Weights of a small transformer language model: biases, untied embeddings.
MLP neurons of a small language model. Each row is named by its layer, matrix (up: input weights; down: output weights) and neuron, and shows model dimensions 16-143. Each number is 50 + 12 x the weight over its row's rms, rounded and kept within 0 to 99.
Before each neuron's rows, "fires after" lists the tokens most often just before its 100 highest values on Wikipedia text that the model never trained on.

fires after: " c", "le", " m", " C", "c"
L10.up343:53 50 72 57 37 74 47 37 46 50 27 49 38 61 49 79 38 50 48 47 48 43 48 45 51 73 51 58 55 45 57 72 49 66 52 40 59 34 69 46 44 37 58 45 67 51 71 43 53 52 53 56 42 65 25 55 38 37 64 54 44 38 57 77 51 40 47 49 43 55 30 45 65 71 44 40 54 52 38 44 52 51 53 41 34 51 40 54 53 36 54 38 61 49 70 45 38 66 52 51 51 64 21 81 48 62 58 41 53 75 60 32 54 35 37 48 51 67 37 48 39 50 54 43 47 32 67 56
L10.down343:45 59 63 63 50 63 35 62 46 54 71 67 51 66 57 59 36 52 59 32 72 53 50 29 42 54 54 45 40 43 53 31 37 30 59 55 52 21 38 57 79 50 58 49 47 40 36 61 48 26 50 49 76 73 60 46 73 51 53 53 36 38 32 35 53 47 58 42 41 20 63 43 33 44 36 41 56 53 46 52 48 49 55 48 52 54 45 42 45 72 57 52 38 73 48 61 40 54 57 43 61 42 68 23 35 66 45 50 57 21 36 44 58 52 31 57 58 50 33 65 66 53 66 55 51 61 36 43

fires after: "ec", " m", "u", " M", "n", "a"
L10.up553:25 51 56 57 40 47 48 28 46 61 55 61 47 66 40 59 48 68 75 39 26 60 34 29 86 46 59 45 41 55 44 56 56 38 69 44 43 41 42 41 51 61 51 49 75 55 64 41 30 66 40 41 49 43 41 25 56 56 43 49 52 42 43 49 60 58 14 62 48 48 34 48 56 84 56 51 44 50 44 51 54 52 67 44 49 51 65 46 70 24 70 35 60 52 50 31 31 31 49 63 62 36 23 43 66 58 55 58 51 47 57 61 48 30 57 60 41 56 47 38 59 62 50 43 48 32 46 88
L10.down553:57 61 66 39 65 54 57 72 34 33 54 45 63 59 63 57 29 65 59 36 68 44 59 56 36 63 39 57 53 57 39 33 51 57 57 48 48 39 52 43 58 41 18 49 42 42 54 46 90 54 61 56 53 66 68 55 54 49 40 44 58 58 43 48 57 49 48 29 53 39 61 43 50 44 57 52 44 68 51 27 29 52 46 75 34 49 33 54 57 80 44 44 48 30 42 31 33 47 43 34 39 37 40 49 57 29 51 62 53 59 32 40 36 58 15 53 59 45 59 64 46 76 47 53 42 52 34 54

fires after: " v", "o", "if", " V", " P", "id"
L9.up490:48 64 40 60 28 47 35 54 70 61 55 89 52 42 58 58 45 61 48 65 30 37 32 20 66 53 48 47 48 57 44 41 43 40 47 43 52 39 47 41 44 53 45 48 44 73 43 47 45 58 44 66 42 42 63 69 31 68 38 48 63 26 38 48 51 55 30 33 49 72 46 55 54 52 56 63 24 31 55 59 68 36 42 44 69 60 56 68 60 69 48 52 58 69 44 56 34 57 20 51 60 53 55 38 50 52 43 50 53 63 45 65 37 66 66 55 49 39 73 49 61 41 54 39 41 59 45 41
L9.down490:56 36 62 44 63 59 58 46 41 60 60 51 41 57 42 56 51 47 37 43 54 39 85 64 40 51 59 68 31 64 57 54 31 54 79 55 59 60 35 54 32 41 56 45 47 38 51 69 36 54 22 42 69 37 49 31 66 55 41 45 50 45 54 41 55 54 56 83 67 47 39 69 45 41 56 41 31 43 35 46 56 44 40 57 41 66 36 52 52 33 53 48 30 63 54 48 37 34 48 43 30 32 73 56 43 67 42 57 63 47 45 38 66 63 53 60 33 50 47 56 65 41 36 47 63 50 43 56

fires after: "p", " p", " C", " M", "om", " c"
L12.up39:52 47 80 70 59 51 35 29 45 24 65 54 55 62 61 59 55 41 47 45 46 38 34 46 50 53 34 72 56 62 56 54 42 23 60 44 50 62 54 27 64 39 61 44 52 50 53 31 38 40 46 23 23 45 41 49 39 40 50 34 45 42 49 39 64 62 27 49 73 47 38 70 43 40 50 51 54 44 22 49 29 42 59 29 52 68 52 54 43 63 45 48 63 23 64 45 70 45 45 58 37 53 41 70 68 53 60 49 54 56 61 40 59 47 46 38 42 44 61 58 29 39 54 46 42 57 66 45
L12.down39:40 32 37 45 48 54 52 43 28 36 52 47 52 40 48 56 41 44 46 42 55 45 70 55 42 46 55 33 47 40 35 67 59 46 36 53 56 41 38 56 54 66 33 76 62 70 60 56 64 49 44 64 61 73 77 67 58 66 38 59 44 61 51 66 69 56 52 40 34 56 38 31 48 34 34 41 37 61 69 52 45 48 39 66 62 51 51 50 35 54 60 58 16 78 37 58 46 67 45 53 40 62 44 43 61 54 46 63 51 60 45 56 28 59 56 60 56 64 36 55 83 48 36 46 62 51 50 52

fires after: " N", " K", "k", "w", "ou", "-"
L9.up86:61 52 54 50 35 51 46 16 37 49 49 43 43 65 47 37 50 62 59 39 44 62 37 67 44 49 65 24 39 36 51 46 69 55 39 48 32 43 49 50 36 43 58 62 48 41 71 28 37 63 46 57 36 47 33 59 84 55 61 44 59 41 53 32 52 55 42 57 49 41 56 64 56 41 28 61 76 27 50 39 55 35 55 51 61 61 62 47 68 27 63 41 58 44 45 33 52 34 55 27 48 56 65 69 46 78 47 53 43 45 37 53 65 44 34 64 56 56 50 34 46 65 55 39 59 75 26 44
L9.down86:53 47 60 80 47 60 17 56 48 72 45 51 48 69 81 62 33 63 65 41 41 51 21 55 56 56 43 44 66 63 64 53 40 62 45 51 65 47 40 48 47 31 56 50 40 42 47 60 54 50 37 55 53 51 47 42 42 39 69 36 39 41 66 29 54 43 56 60 63 34 38 53 47 39 57 42 56 45 51 43 49 63 66 51 30 58 58 30 31 38 46 69 56 40 49 35 27 36 22 47 55 40 58 63 65 60 39 22 45 35 59 60 41 59 56 47 57 64 44 39 32 60 47 35 37 25 53 26

fires after: " g", " f", " R", "es", "r", " G"
L9.up385:54 53 55 40 42 65 72 36 62 56 59 68 33 57 39 53 48 39 44 47 64 66 43 41 44 63 46 62 50 55 40 37 60 49 42 59 48 54 33 38 12 65 61 55 40 64 58 47 66 64 45 33 57 63 53 67 63 66 67 35 50 42 40 41 47 48 36 47 34 48 50 61 41 59 35 51 41 42 41 55 55 52 48 44 75 52 58 33 64 52 72 43 32 32 63 42 72 59 47 38 54 54 50 39 32 53 55 17 34 40 18 60 43 46 50 50 40 55 33 54 63 43 44 37 61 62 43 70
L9.down385:61 45 62 71 53 46 22 52 42 50 38 45 56 70 36 44 78 80 23 38 30 56 50 44 52 68 62 42 46 63 47 68 63 68 25 56 53 65 50 45 57 52 61 28 31 51 50 45 35 45 65 41 47 59 57 45 48 61 37 61 44 41 31 57 68 43 38 58 61 48 59 39 22 41 47 38 70 42 52 45 35 40 56 40 50 57 62 60 61 60 55 53 66 41 44 40 34 45 35 29 41 46 43 57 50 56 46 32 46 45 43 47 58 46 55 46 51 61 48 46 69 49 40 56 51 57 58 41

fires after: " the", " b", " ", " The", " are", " n"
L6.up100:58 59 51 57 49 47 38 48 53 21 34 42 69 44 49 57 33 44 50 46 51 50 56 62 60 31 51 65 57 19 33 39 46 61 35 31 50 41 56 43 63 58 39 53 81 56 68 47 60 51 49 45 40 63 59 64 57 57 28 35 32 31 59 48 45 65 30 63 56 43 56 41 46 66 52 53 33 35 48 50 43 43 50 53 45 43 53 49 49 47 19 41 49 49 38 48 45 54 53 48 62 40 28 52 43 55 56 33 44 90 35 57 43 63 66 46 61 41 32 72 63 52 69 46 80 57 58 53
L6.down100:43 55 50 30 51 32 36 40 45 43 68 31 53 65 63 34 70 57 56 42 72 56 30 20 48 60 64 49 51 44 59 61 56 55 52 81 59 51 44 44 53 41 47 55 37 39 62 40 22 69 58 50 54 44 35 59 46 56 55 61 50 43 47 52 62 53 60 50 44 47 47 78 50 39 51 42 50 54 52 35 50 71 63 41 47 51 55 36 78 57 57 61 32 59 60 34 43 67 23 34 63 31 64 46 39 65 47 41 36 43 44 34 59 43 53 68 73 43 58 54 38 58 55 57 62 49 48 54

fires after: " B", " b", " f", " A", " P"
L8.up467:47 26 50 50 34 58 60 46 78 70 46 42 14 55 45 32 35 47 56 59 43 50 47 38 68 58 41 65 53 45 44 54 48 58 49 62 51 53 46 42 34 61 58 48 63 48 50 43 39 74 43 54 50 44 25 52 45 80 65 52 56 37 22 37 51 61 39 54 55 52 54 54 47 48 78 49 37 35 46 56 37 27 63 57 61 59 52 64 44 54 46 66 51 37 52 52 46 51 35 65 57 54 75 58 47 56 56 43 39 39 39 72 69 47 79 70 50 54 45 41 45 61 52 43 42 55 43 51
L8.down467:70 45 43 62 65 55 54 70 51 55 51 66 57 62 45 53 40 53 40 59 31 42 59 48 41 20 51 36 61 57 58 50 43 34 50 39 72 51 35 66 44 54 56 33 37 45 60 31 64 39 82 44 49 29 57 49 47 72 32 48 51 53 60 33 38 42 57 30 19 57 40 50 32 40 75 40 52 26 50 50 47 44 42 31 40 55 36 59 55 34 44 40 44 56 46 53 40 57 56 49 54 56 69 47 42 47 38 55 38 67 55 67 44 86 45 44 43 63 51 27 48 40 45 71 60 31 61 50

fires after: "ol", "om", "or", "on"
L10.up623:63 29 45 38 43 42 42 44 66 17 44 62 49 65 67 62 39 59 54 30 45 44 36 57 64 47 45 27 44 46 55 49 43 66 28 37 37 53 59 54 47 50 57 38 57 59 39 62 37 38 52 75 47 47 47 48 42 46 44 21 63 31 40 50 55 50 62 50 71 51 57 66 37 44 21 50 41 27 30 28 58 51 62 54 49 62 44 58 45 37 62 65 50 22 48 40 23 62 51 45 40 61 52 63 46 62 41 28 42 25 66 40 42 56 55 47 52 59 43 64 69 53 57 56 51 42 54 63
L10.down623:33 53 46 61 63 42 44 57 47 72 61 45 36 37 32 39 57 32 43 61 62 63 53 53 58 64 58 45 40 62 46 61 34 49 45 61 58 37 46 60 60 39 74 60 50 68 64 36 51 49 55 16 79 68 73 44 47 46 48 72 54 42 44 40 42 45 31 62 33 65 52 44 54 59 69 46 37 50 60 38 46 73 60 62 64 58 59 59 49 62 52 50 46 41 49 34 51 50 52 40 63 52 58 41 50 27 70 57 50 59 59 44 53 57 59 68 60 40 30 50 41 45 44 44 43 43 23 39

fires after: " s", " c", " p", "p", " S", " f"
L10.up44:61 58 59 38 61 51 78 49 33 61 44 52 46 52 62 49 47 65 62 56 47 50 44 47 68 57 68 55 50 53 26 28 62 64 56 39 33 59 38 44 40 50 62 47 59 33 40 49 38 83 27 55 39 47 47 31 36 52 57 54 29 31 44 53 50 68 42 57 53 65 62 48 48 40 47 71 45 23 43 46 49 36 68 46 44 44 53 55 57 39 55 62 44 38 48 62 58 46 47 67 52 30 59 45 50 63 56 48 22 77 60 54 36 58 50 61 38 53 68 30 50 67 48 41 45 64 54 38
L10.down44:37 75 50 34 50 47 30 38 55 39 51 44 66 51 59 34 45 33 69 57 50 51 56 43 49 50 55 54 62 48 65 52 30 40 66 54 49 55 38 54 76 62 48 42 37 60 65 42 58 52 49 53 64 64 48 44 70 59 53 39 38 37 56 46 57 53 35 34 78 37 50 46 45 65 48 62 29 72 37 33 45 60 37 61 24 52 44 43 57 56 59 44 51 69 34 32 60 41 51 29 51 66 30 53 54 38 39 36 69 54 39 54 40 57 57 44 31 61 39 32 66 33 54 43 57 40 34 63

fires after: " al", " ", "t", " in"
L12.up173:54 56 68 45 21 52 48 56 43 51 60 63 54 43 49 52 41 45 69 47 59 53 30 52 55 59 55 43 62 52 54 35 43 54 49 57 56 59 48 36 36 45 48 51 42 64 49 38 55 45 62 36 49 42 17 51 39 62 40 65 50 32 63 71 45 54 39 62 44 39 41 50 53 53 46 50 70 51 30 61 49 66 54 55 56 58 48 43 23 59 53 35 47 49 52 39 37 41 45 53 63 57 63 72 29 65 45 42 60 65 46 49 44 34 45 72 47 28 44 54 54 67 40 71 78 52 31 45
L12.down173:47 39 49 49 57 32 43 66 45 28 40 38 64 61 52 49 39 78 48 69 56 45 39 54 50 54 41 49 64 50 22 68 41 56 42 46 34 35 36 46 54 51 59 34 50 61 46 57 61 43 27 53 51 62 50 54 53 23 49 43 60 37 71 45 50 48 53 64 50 28 62 56 43 43 12 34 67 63 37 55 36 72 66 73 33 26 63 37 40 53 66 53 41 52 59 57 66 52 56 52 32 32 73 43 52 54 50 64 65 67 72 40 48 39 62 34 57 47 58 59 50 40 59 35 62 46 48 65

fires after: "p", " p", "oun", "ear", "if", " P"
L10.up255:67 63 45 61 41 68 56 62 61 34 22 55 36 40 58 41 68 38 63 41 46 61 33 56 56 52 49 72 52 35 51 30 60 57 56 48 52 51 42 64 35 56 50 41 35 62 39 56 35 55 34 50 53 72 43 68 37 42 40 49 46 30 56 65 41 45 51 36 49 51 61 68 38 44 73 45 57 52 28 64 50 43 73 50 62 45 46 50 46 61 56 57 37 53 55 32 48 26 50 76 56 55 49 53 65 59 76 58 46 56 51 65 41 46 50 59 48 58 58 33 76 81 62 70 59 38 41 46
L10.down255:50 57 50 53 49 56 68 29 35 58 70 43 45 52 58 61 42 56 37 52 28 41 69 71 31 70 46 53 63 57 45 44 27 46 65 28 35 46 44 60 61 34 43 56 74 41 42 52 41 46 46 53 26 67 74 79 55 45 62 69 54 44 36 64 52 61 49 47 53 41 62 63 69 27 39 53 33 37 47 36 46 43 21 55 23 53 50 61 40 42 67 33 67 61 57 48 59 42 42 48 50 62 51 62 54 59 40 63 65 52 58 52 38 28 50 36 49 60 59 66 46 35 48 46 47 44 74 51

fires after: " L", "is", " g", " G", " f", " ch"
L12.up475:47 53 54 62 52 54 33 45 59 54 53 28 26 47 54 51 56 50 54 32 54 60 43 44 48 51 58 56 40 56 54 36 54 49 63 67 30 51 34 35 46 58 37 37 48 57 44 43 58 34 60 55 37 57 40 66 84 53 54 52 71 42 56 27 52 26 30 45 58 57 49 65 40 64 48 60 55 50 48 68 40 27 56 48 74 53 58 44 53 51 69 52 40 76 64 47 48 64 38 47 50 65 59 33 38 41 34 13 55 42 41 63 53 42 50 54 29 23 38 74 56 56 52 43 58 61 45 67
L12.down475:53 58 54 39 39 40 58 54 42 32 68 67 77 53 50 53 53 77 57 31 35 44 57 45 80 38 41 36 35 58 64 45 35 38 40 37 62 57 53 55 62 45 58 48 54 42 54 30 39 48 50 29 49 66 55 50 32 42 46 55 55 65 61 51 41 36 75 63 49 33 48 48 44 63 54 39 55 72 49 42 50 60 49 54 42 58 37 53 46 64 46 72 40 31 62 52 59 27 39 46 49 23 33 36 66 58 49 63 61 41 39 50 44 41 49 40 56 42 36 64 45 20 54 78 27 52 33 53

fires after: " in", "I", " o", " In", "–"
L12.up55:42 56 33 42 55 48 54 50 64 51 54 54 56 53 53 61 41 66 77 44 56 40 43 40 49 53 41 54 44 47 44 54 44 63 35 26 61 49 38 44 64 61 58 36 53 54 44 55 38 44 33 41 66 45 53 34 61 51 35 50 27 37 60 92 51 71 36 49 61 57 74 53 66 51 54 52 62 61 65 51 49 53 52 45 50 52 52 44 51 28 45 43 51 48 76 46 26 46 58 49 39 48 47 59 56 72 79 54 40 54 62 67 59 39 47 57 56 45 55 62 56 56 41 37 46 61 51 52
L12.down55:57 57 36 52 42 47 52 28 67 53 56 38 29 49 47 34 58 45 55 55 44 65 65 55 51 62 26 41 55 53 56 56 46 48 44 50 71 53 82 70 59 54 66 38 46 43 54 45 43 68 37 65 48 49 53 43 27 53 67 63 56 44 41 37 75 38 43 64 52 21 68 68 48 43 49 55 38 43 55 64 49 53 37 72 47 44 60 56 46 36 43 53 43 34 47 46 61 51 42 38 54 62 49 56 47 46 56 69 47 36 43 40 46 48 51 35 67 57 56 42 53 12 52 49 46 44 60 43

fires after: " N", "at", "p", " M", " m", " C"
L10.up262:71 42 44 55 39 44 51 25 45 48 63 57 77 69 63 37 38 55 64 53 22 31 56 36 77 44 42 71 61 54 45 50 40 37 51 46 60 31 59 62 57 43 57 38 53 51 56 45 49 49 32 62 52 51 41 57 39 43 52 36 57 58 30 52 39 49 36 73 63 59 42 86 57 57 46 27 42 56 32 43 44 70 76 41 54 35 44 49 77 53 67 29 47 53 50 39 55 50 41 50 28 48 37 65 58 62 50 43 56 44 70 44 45 44 42 56 41 55 44 49 47 49 70 43 52 46 57 92
L10.down262:32 58 50 59 63 64 43 59 42 61 52 59 75 50 54 79 40 53 49 67 62 53 35 51 47 59 66 49 35 53 71 41 57 46 43 58 51 50 37 54 48 55 43 41 49 59 48 54 56 46 64 56 49 66 71 29 57 32 37 49 40 38 67 47 63 54 59 19 32 49 58 32 48 42 51 66 41 49 55 53 37 62 50 56 43 64 35 54 16 62 51 71 44 74 33 47 31 47 53 53 52 36 21 59 55 66 56 45 60 44 25 57 52 47 48 57 67 72 49 51 74 56 37 62 39 46 48 43

fires after: " m", " T", " E", " re", " t", " he"
L8.up322:52 50 67 56 53 54 39 48 52 51 47 33 34 57 58 34 54 34 60 64 40 51 53 68 51 51 55 64 50 58 51 56 48 52 48 33 35 61 43 41 39 38 49 29 77 60 56 42 49 59 52 40 39 45 37 58 62 58 67 58 32 40 31 49 51 52 26 50 51 49 49 51 46 44 54 37 45 38 55 45 35 55 47 50 29 51 60 38 58 49 43 41 67 40 54 61 71 49 29 58 45 51 54 67 41 51 48 47 53 55 50 58 50 30 69 61 36 38 43 85 86 66 37 48 62 56 60 52
L8.down322:51 44 46 57 55 58 62 40 51 57 39 54 52 48 40 54 50 28 59 65 45 37 47 45 45 75 50 45 42 33 51 36 50 54 39 42 46 48 41 20 59 44 48 48 38 51 40 44 54 75 73 54 58 26 43 64 78 55 44 66 53 50 65 60 37 25 59 52 58 73 37 63 34 41 30 67 52 47 64 62 50 63 37 65 53 50 72 38 53 32 71 55 33 60 57 40 68 48 80 55 56 38 65 57 43 33 55 41 51 54 43 62 38 41 71 78 35 39 54 38 40 49 36 49 53 58 62 45

fires after: "ou", " th", "ig", "-", ","
L12.up753:43 73 59 45 28 39 28 36 21 59 69 48 39 50 48 53 41 50 48 56 24 56 29 47 39 36 45 58 48 40 70 36 40 60 42 52 47 30 33 47 66 60 54 60 49 37 65 42 34 49 45 55 30 35 38 31 71 60 56 57 48 41 35 65 43 74 31 46 68 66 64 60 46 52 44 69 49 42 41 43 51 17 46 57 56 49 56 67 40 54 57 53 58 44 34 49 52 44 76 53 64 57 31 56 60 67 57 66 44 54 66 55 52 56 34 80 47 56 51 67 53 55 56 39 53 59 43 67
L12.down753:52 37 58 44 80 52 59 48 54 60 56 44 32 51 68 63 43 43 28 43 51 53 51 56 50 66 52 57 62 53 54 60 38 40 53 35 60 50 65 50 55 42 55 37 56 50 52 47 59 72 54 75 58 55 36 51 46 35 38 71 45 56 57 50 50 42 57 37 49 20 46 71 36 36 65 46 36 55 46 60 35 76 72 30 56 35 44 47 57 68 32 46 56 49 47 61 42 39 27 48 47 44 37 56 30 57 43 29 38 32 51 48 59 53 36 35 55 58 52 28 48 76 65 31 44 49 61 38

fires after: " the", " a", " The", " (", " is"
L4.up134:35 58 67 43 49 47 50 48 52 46 42 54 58 43 60 62 41 22 60 67 34 34 46 46 51 59 41 58 55 50 42 35 42 76 45 54 30 30 40 37 35 54 42 52 58 50 64 24 44 41 46 53 30 46 45 61 69 42 50 43 38 54 57 61 15 46 38 60 45 54 36 50 38 80 58 63 52 40 43 65 36 42 54 41 57 46 60 53 76 29 38 38 66 52 51 60 39 49 56 41 60 45 51 59 53 49 49 46 29 51 43 75 48 63 78 63 50 53 53 58 55 56 65 44 54 50 62 50
L4.down134:42 51 47 52 40 58 44 46 55 50 33 48 59 66 57 28 49 57 63 72 84 53 65 68 51 62 62 48 57 60 42 65 51 56 53 57 48 52 41 46 54 29 50 54 38 43 50 35 68 47 39 55 63 52 64 43 33 61 45 26 45 55 46 48 72 61 23 55 56 53 45 36 44 49 69 44 42 36 36 48 48 60 41 50 46 49 55 69 59 45 75 50 38 50 26 46 54 44 67 45 59 35 49 64 48 47 51 38 46 33 40 58 35 34 61 22 53 24 40 66 43 48 56 31 54 49 78 60

fires after: "t", " al", " th", " ", "s"
L12.up161:51 55 59 39 46 43 37 50 38 74 37 74 52 36 56 44 26 55 51 63 54 43 34 37 49 53 61 30 49 40 50 28 53 62 56 60 65 52 43 52 51 60 47 46 47 73 41 50 58 58 50 45 44 44 29 41 56 58 17 40 44 29 63 78 42 76 31 46 47 64 41 59 44 44 30 68 56 49 45 50 69 51 64 50 57 58 55 77 36 40 49 33 42 62 80 37 35 37 77 39 47 41 40 51 52 60 56 56 41 74 59 49 43 40 41 74 61 40 61 49 58 60 49 59 54 54 36 52
L12.down161:53 38 43 49 57 59 53 27 62 57 40 28 35 14 45 56 32 51 50 57 52 49 48 63 71 67 42 55 56 55 40 50 45 44 46 60 37 38 51 24 73 32 57 46 44 41 50 50 68 70 56 65 36 40 65 69 55 36 59 42 42 35 36 52 55 40 38 63 53 40 64 55 47 39 51 59 38 50 63 55 47 33 56 44 31 44 44 55 23 34 52 57 41 59 38 45 48 71 39 54 49 46 53 62 25 64 52 27 48 34 44 69 43 36 61 33 60 62 58 54 52 46 48 62 83 46 49 43

fires after: " S", "p", " s", " L"
L10.up254:61 56 48 42 46 65 55 43 69 47 55 44 73 44 62 55 48 57 59 39 32 43 31 47 63 63 59 60 70 60 50 33 39 47 57 39 45 51 31 39 69 72 57 44 64 39 47 52 53 76 34 51 63 58 50 45 48 45 57 42 54 32 39 61 38 50 56 54 54 62 51 55 43 23 79 55 18 35 38 30 63 53 60 53 53 43 59 41 57 49 53 57 39 54 52 62 43 60 41 27 47 56 31 52 33 64 49 52 56 53 38 60 76 52 50 29 69 24 64 40 50 59 34 31 45 52 54 40
L10.down254:72 58 46 52 49 34 42 46 70 63 48 55 48 77 51 36 68 46 51 52 58 72 55 37 59 51 58 53 68 49 58 59 55 43 55 52 27 47 66 67 41 38 63 48 37 55 58 53 48 51 39 60 88 87 54 59 56 37 37 46 47 44 64 56 49 39 52 37 67 62 49 45 40 44 10 36 43 74 41 42 38 51 41 58 41 51 27 40 48 45 60 50 67 67 61 40 63 40 53 50 56 51 47 39 61 49 40 56 23 47 66 47 50 54 42 58 34 48 32 54 47 44 49 45 31 48 31 41

fires after: " m", "p", "if", "il", "i"
L10.up529:65 68 63 46 42 57 48 31 51 34 52 32 44 55 61 64 44 61 45 27 17 39 54 48 60 69 60 79 43 52 55 42 61 57 60 47 43 61 54 46 35 60 52 56 41 55 50 56 48 53 33 55 44 65 46 42 45 46 31 39 41 32 20 70 60 56 35 71 50 53 50 71 49 54 51 50 29 49 28 36 54 49 68 37 65 52 58 58 69 57 52 66 44 65 47 35 54 45 17 53 48 46 42 42 66 62 67 51 25 57 52 41 44 58 46 46 67 48 33 50 74 62 64 30 45 58 43 63
L10.down529:38 58 43 42 65 55 70 38 57 69 36 26 58 17 49 57 41 42 53 58 53 37 49 55 38 54 56 39 49 59 47 43 58 66 52 49 38 62 39 59 46 28 48 43 41 57 43 58 52 63 76 57 62 46 67 40 41 29 69 56 55 42 72 73 41 70 54 35 45 43 34 41 63 71 60 51 60 52 46 59 46 56 37 32 19 33 43 33 48 30 50 50 49 64 83 48 52 59 57 49 24 52 48 73 65 44 53 55 49 40 51 57 56 47 62 56 47 30 45 44 61 36 55 75 56 27 59 62

fires after: " f", " l", " L", " P", "if", " F"
L9.up106:33 34 44 52 40 32 46 47 65 45 40 79 24 39 50 45 50 53 51 43 52 23 34 28 67 56 47 21 47 28 37 47 61 41 38 51 53 41 50 61 38 44 52 45 47 74 53 44 52 61 48 70 41 49 44 71 45 62 55 56 53 43 40 54 38 54 53 45 58 57 45 60 37 54 57 28 46 56 40 52 57 55 77 56 52 39 34 81 45 57 51 65 41 61 42 39 25 58 51 66 56 67 53 62 45 40 75 45 40 40 55 62 48 52 64 72 51 49 45 49 61 37 63 50 56 27 62 55
L9.down106:58 66 67 39 48 34 64 51 42 63 60 57 69 80 30 53 36 52 52 65 18 59 59 69 38 45 60 63 63 43 61 45 59 52 41 55 47 48 27 59 50 48 39 56 54 38 45 48 52 44 54 38 29 66 47 42 52 50 52 41 54 59 65 49 50 37 74 59 41 60 69 55 85 63 61 32 41 37 55 47 47 61 22 52 30 38 29 29 47 50 45 39 58 52 51 53 54 38 55 40 35 43 59 52 52 45 16 69 66 68 63 34 49 52 42 55 47 55 61 53 31 41 56 63 49 50 40 51

fires after: " B", " t", " c", " T", "b"
L8.up563:57 45 32 72 41 42 49 44 46 21 57 56 47 68 60 41 59 43 69 71 46 56 35 47 53 66 62 56 70 54 44 64 50 51 52 41 55 44 41 39 40 42 54 21 62 65 59 73 33 56 68 54 46 72 51 63 58 43 55 59 60 31 42 27 41 59 46 66 61 60 48 36 58 31 60 32 40 56 49 46 51 49 37 45 57 65 72 30 58 66 61 27 67 43 58 39 53 55 32 49 47 50 53 60 49 58 45 43 58 72 51 30 45 40 52 61 34 36 43 72 56 47 65 59 59 46 49 45
L8.down563:73 67 49 53 75 43 55 65 65 61 61 54 42 47 39 52 54 58 35 39 50 45 52 46 53 43 48 46 42 53 63 56 39 56 48 63 52 54 60 64 38 68 37 43 34 46 51 53 71 61 52 51 16 39 32 57 56 54 47 43 43 52 59 48 39 33 53 52 52 72 46 49 36 57 34 66 69 57 30 44 51 43 62 46 37 55 56 52 52 52 43 54 36 33 56 43 59 59 76 64 59 40 37 49 42 34 55 45 58 55 48 28 72 43 61 55 62 74 43 51 50 40 28 54 35 58 70 44

fires after: "|", " the", "n", " in", " In"
L3.up398:58 75 74 59 45 33 40 57 75 58 43 39 38 67 63 44 53 46 66 45 36 51 33 50 50 50 32 60 46 41 46 53 59 55 21 43 66 47 18 48 52 60 59 43 76 54 40 39 48 40 45 24 66 38 39 40 53 76 45 32 30 31 49 43 56 21 53 53 65 63 69 49 51 64 62 57 36 46 29 55 54 56 56 48 68 49 88 49 57 42 45 31 38 50 51 48 42 59 56 43 63 57 47 60 45 63 62 54 38 49 41 52 53 49 65 55 37 51 61 71 58 67 56 44 70 67 42 59
L3.down398:65 47 49 62 44 40 54 36 33 66 45 44 45 50 53 29 46 59 51 55 38 54 64 70 35 40 33 66 60 64 55 48 42 53 43 39 51 45 47 55 72 52 62 53 47 43 55 37 65 61 35 22 55 45 70 40 35 45 61 65 39 59 51 68 39 29 56 37 50 41 67 65 61 41 62 40 52 39 43 59 69 52 52 40 42 28 82 46 44 39 42 25 46 62 43 51 65 71 48 47 62 66 57 65 66 72 65 59 51 53 72 46 50 56 34 34 46 58 44 53 43 56 42 58 56 69 49 67

fires after: " P", " L", " p", " O", "p", " N"
L10.up586:51 65 53 45 49 36 46 62 49 42 60 52 53 56 54 62 50 63 52 64 39 45 38 45 72 64 64 64 65 60 30 60 52 30 36 59 63 32 40 44 62 76 60 42 38 47 53 51 26 54 41 42 33 47 37 50 54 39 44 25 65 54 34 35 42 53 67 67 84 44 60 76 54 56 49 26 40 55 31 33 57 71 88 52 72 37 44 51 60 55 54 36 54 73 41 41 60 75 45 36 42 40 53 40 41 61 61 54 35 45 35 43 31 48 57 59 58 57 56 48 65 46 61 41 51 39 64 49
L10.down586:51 33 63 46 30 65 78 39 63 56 46 72 63 38 44 38 48 63 40 32 54 49 30 63 37 53 47 47 59 40 66 48 61 33 47 44 48 57 46 43 47 56 57 48 40 72 64 49 48 61 53 61 63 46 55 44 46 60 48 71 40 19 54 51 26 48 64 45 50 58 54 31 48 69 46 41 47 76 47 41 53 35 41 59 37 55 63 62 40 36 58 48 27 45 48 44 49 42 59 65 57 36 50 73 33 46 58 68 64 59 53 70 44 55 58 60 42 43 39 49 87 43 55 49 74 57 76 45